config = dict(
    n_layer=12,
    n_kv_head=4,
    norm='layernorm',
    attn_scale=0.0884,
    parallel_block=False,
    init='normal',
    init_std_qkv=0.0285,
    init_std_down=0.00291,
    lr_mult_o=1.5,
    beta1=0.95,
    lr_head=0.00414,
    grad_clip=0.5,
    schedule='wsd',
    decay_shape='pow',
    batch_tokens=65536,
)
MLP neurons of a small language model. Each row is named by its layer, matrix (up: input weights) and neuron, and shows model dimensions 341-436. Each number is 500 + 40 x the weight over its row's rms, rounded and kept within 0 to 999. Numbers have three digits each.
A block is one neuron, or neurons of one layer that tend to fire together. After each block is what it responds to, as a language model described it from the Wikipedia text at the highest values.

L4.up189:477490454473481481554535501474545484436587485442492546536525506542454557514505424484402485481543534465461511508511489567470482488489504476491497460531496583490512439511591480508505510496537421479539455479458508500520481456529471486477479456546470505488543538492510526520493498513521444485
L4.up523:511461551486454518469465500559547499556425535513503574524503518517481518487495499497464476519535460466520486490503509437502542419527547571525474543452462487551494479553529499491545498536544501503475442504492513474492526596478462482452480466479514496541499496478428501466518539446473596546
L4.up1399:496503517502461481455437532497544560463477418606529539538459546494491500539437535565529483494472412479478510586509516510491502483535554476479522510464587524509458492505489456480530463424516505533412461463510489526540577568499471523548513538505515418526508537461469538539504473477539528505
L4.up1814:525502540522571503434514560508483528523507468533486528500476520455488491496436501522535501496475452553428584550471447548472513451477437440438536510445522522538528525480471499459500525601490509537464566525479468556573553562503529564468468543549508450536487479436451582499561463509438498513
Auxiliary and modal verbs

L6.up895:470519468461424513434481604535427476488540453527492459466488489522462600428486414477501481519567573565473488508546513570502440537475541453482525516476571520493464570479478498533534511487507425529503473465531475509505582499515592470498566455550486533495467484480524384576533445516484506566
Infinitive "to" after verbs

L9.up98:517464542537542467535472518510526500490529461513494500521480544476480505422456527513496482481498514486595535439563426493527528446507596525467505475601465503459475489451525438494487427464445465533480500583496445567517527427548445576524517551536531550522536525505528439532431516507489526432
L9.up121:535532516513467515545454564538493580465460497570449432512485489498485549522474512539456436489506530463558468415508412433491528478437495516427517523577473528477420479535523530470461550597509467515519527529444524510570432522555530499486455534487447515534420522543459582588533409514481441484
L9.up211:500504450507544474558473470528528618493462488534492471467487526526473479496522540561495520545521507509526491416507518488511478441496503502515445450476550555582491518402524468430479474531474462546457470527528457578542477528472501471552567525526513528491508556496574554461452435491499467565
L9.up514:506509593529578537466452472453544471525546486579531488489463512496436549436495521465488507484455510478507459519514543520465552495481508423503540481551504510523497412476492547489527476501421491502488540502562509483501393625481462487547441502456502551533556533504514378511514487464469482479
L9.up1039:509509499528524444548501525577528517435455486596505455490494523524437457518546534517463448498523504483499462413497562414559571413485516497520486494496533553576498458414516523491469495504483425513422520558495478570546534504410524502571584487480511448461489547520460513509413524546536468538
L9.up1084:489468569513417461520476502425531493464556530507500448512506538515545504570515481436521504543493474430446492475473433546486547531460503466535541564484405485477465496524492503439494469446467526481530492575477454498543522563468531482459485390481518464521496487487478508533463463506581455455
L9.up1105:508577472514513502460496480504513437501498404559523532517477532465479483515490517472500436445470490483467492542543465465491429461484510456574471526587451518548404529491527516454496489485529377550514410445400520415530488578498537509563561498489451542492449473519509481520524493572508468465
L9.up1563:449497512473499464448569508439494400446547457435457561537513509518462508448518491476503433539524525443483567460480433488496526509449581472546495497513400542567498528487500497458505487465412498490447498538471458438500503527537476462534481495432505493536448609568487497429502505446514516495
L9.up1571:509518524531468442510495447508540464470500492508435496500516456527534477561566551508537416492516508491453563473466486585447535542512482456534519510507470532584504517469478534434459513559393433490575508552524474458550523454568497529514539448530553549522516502595520500530489539475496456466
L9.up1734:449540488558526482601461479548536515515537508543449445426509511502469562493490453475521443449492460472515459472516481461492571466465469461489422526580439489556501492392530516490491502538467440553509506497555525541528520582455471461509490532490443520417485509514517463495515484519440506517
L9.up1741:544582518516442459542455480546482524491440474531511480483456483519523449472479546581511531553498491500488433503529546482430487523452463492497486447440599516513471499444479532462471485497535519532478487481533529550519483526470552486494490519486531525483491540536551503524466458553454492507
L9.up1807:483481478518514449493523506513460383515486511567525477487545484478435573466520576494512426495456545447554451481486479485483495559499414446517494479528421492498390432523428587504533546422524582497474555529443525533464588513490515480500519469544491462481533441505524490530501498511458507533
L9.up1844:517508587520445441545535497509501439440522541542443500476488495510483543475538498554568502536474538451456479402448511499556578451532568456533492491497467533545419519479455503410507469541445498524545455479544443459516517591532453481521503461511536487478558566530488432498468480510495559465
L9.up1849:572410506398521490473484520462528579540502493533501498504477511530512493497436517490501463563498460554502511478524544521529484481471557498503576576561446547568481499494462491518456452480535555533468491472471498438428493482512467545527532458549495460491498427515507529476500501481496554463
L9.up1880:566543527504473476502431524488529539484456485503470477502482531506439442548476481513497484460499495590529496481487422484464498451465496534551466539568496497492516499518566470533520540425514470411498484467539488599523469497492533535456549466534458493454519510488502489547515541457496503511
L9.up2020:463470439485471525488475490473505478494414460488497548482514464471477470480551542516547511451421450517501470461488488509384464464548527485509459465516436517574477562449475488442623458495503541502559475510494502547502498468524498460523546629559551450485541521441446536489476502536488453484
Main verb after subject

L9.up119:479557517424550488546516537496521560471560549481441435562471514502486531485495486530473509497501489498482524507508468505456498536493410534604592531487459545531504545555519501491456479504559512460471544514477499552534492483418484534466552468477415484468481440480522471505537517402530489550
L9.up261:475513494448471462461467548549527580497559502504496577583506432439499488450540467496496490510513420604521480538521468477529544463512482508479476510466451471582546496477552578484607480553524457523470551488522532470588533436503491497566471520509457493504511504489484532528530500477521477509
L9.up322:540500557476548528499491488506481573448498480524458536469509480496476511445492404557496509550535482580500524532541457556439512493509527560500503464491528623565527434476518497445572526461486479570410456530469503516521555501514495559478557518514495479532462448510553486503494459499500419482
L9.up358:552575418442531507537493460515537576538531507471499512546547494513493502494493495428507472507517497502505445534478472468516483503490516458536455511463495540569548527505511470468538451519536460533509578462536471606491500480483542578594556446471476579433515509528492460496427477389473514466
L9.up490:530598383477457597496470545382466525545516539470396510513494427493506538437485543510510509496483501493486460469543443506512476501445522572457452548500470515511478547503514476506533526512527483528524479458517471468516488509422445533525486496563532562503493507472542513489530482556610495509
L9.up670:505523453425497440532457539458424549427462438527537481544546460460504472559492462490495489513530471500447492459489479465531451483515497446496520505433530519573457536431479459501503486483465481519530555456473530466487543575512597513496473455536465522455473504480461475466523458461512399518
L9.up794:458504468502493449516509477473460516464474498576540501526468542581476473485559474467514479496457462564464456442500542518522438472491460450528449459538514546535498512445428502506542464461500504516470484564462529568565562510584526481426522486430491513518509497453515508435452506494459480460
L9.up969:433483486525463546449520547536563444457494484511464436449489467526458446390441534524478477603551453607543537537556430463473494426443524482495493452498517566472452502437504534483495488467496516533445503493470489552505592498446514509500481492483503522533531514442522485512509438465490484518
L9.up980:514524555543525529568508468502500440443460513547535500433478525479460485446505465497490472499533487534510490482444461481446425464515539523499471506468429453463491540446454511455510458507452467573541527422545508520559479545445534462522489490552529468502437495571503447463442404503540561484
L9.up1110:463600518532548508533518481539550473457548476423460517510463517508452524431480531535541447477457503431485464466509511528395469441527483537483460475518502479489477537429471548464540484488511453472484553460478516495486498495519429532458482510517509495452470488502424526469439417546502445483
L9.up1308:525569505491570570495477518521514520503477497563593547513492506470476520456534521539453475483550536483469460521502495468419480485409541480479454580433510459548415521468513436449546473609514476534485478528524468475523489550490504511582519492590522429488529504511498543490465515518451480499
L9.up1373:469512444519474583517460480545487560504528483525522513555546527550406458497516451408563489475482503511523518581475484437446451504479522567486512550533502494502477466498504438496590474400502523555517488538444481512541531525467516462492501432491578553541506494544479551526551446541496527472
L9.up1465:462513472446558513453477492460525511545542563523446472492476467458482514469519560509509528521537540475541455508587520515524565489470466445473478493562500499496466491496527379485499506472446501452473473490516556587562511532497541465505611489525574545507548516520463550505493478553472544541
L9.up1560:536486423528501565544404463537460468530469558498533498503458500485473506540576508445513480495472395506506500488464508408500576467484539502517555565549499409550570492476491472545558482456476472490491546515583481445494523538541485541480446469469554499412449503528412503474536527502502526470
L9.up1944:508484555481517461543549485511514527493505500474499515490499463464496516451550504487492533481507482481509515567496490455453437556479545525500469541477514543542454485544483474498529504435468559550484624483518513494554538500479486532488459631473472531511485522519471507498439440507459436481
L9.up1976:531460550424429465502485480539490452496523373507545547483516487489581509495463470488449371440495506537490470545549481462462578436516520542487513522458413481566476526536551478494508407462505516543490498459484440576513517559500443507549485512457494499494439475489507524495517517543480426507
Pre-verb modals and infinitive "to"

L6.up1845:404526530519504435570464527497508438454488514582465499477574489545487498476558480556512542482479480496488555513514515519473460480461533483525571456497537473578555527384418509513485423529465544572454451526481561550550557540484534448523485531519456499493516555535530507420537466510532472516
Verb stems after to/modals

L4.up19:499521508505506449478489456528474516472486473607541514466484531435530476550482535615454501456503498510478513433484536430490453488485463518504516404470537550532437497524487561513413513546542527533516469503528546526576573570535534513482512516481518500494521546534502527525500514514525478455
L4.up546:451516515568524433470469479521503553452527406549541515484529512480527511559495533559532508508559465468555513484527515435470480519492533489503460444484549542522458517481462506451471517510464511518566457542478558573577532514497544530477487492529502490475485538545519513458459511458544410479
L4.up865:522490508569518406513505512520546540496501459497400480480465482480485495501549489541490476529528493538502499516503539478437506541515550446517556472495443516451538457449562544526485496491554426555547524546489464544547560430472522513554490565548509534530545559568528616504478603464503544455
L4.up1088:462495496541552438527497495484487483578608501554476456456536528508501424519490480523496487424484472596486493443492543514508488546427496474509457433506451494446392495496436487454482524533438548504453470500547488509507457461499477507560546521455497546471477485398510427493494499473590471522
Main clause verbs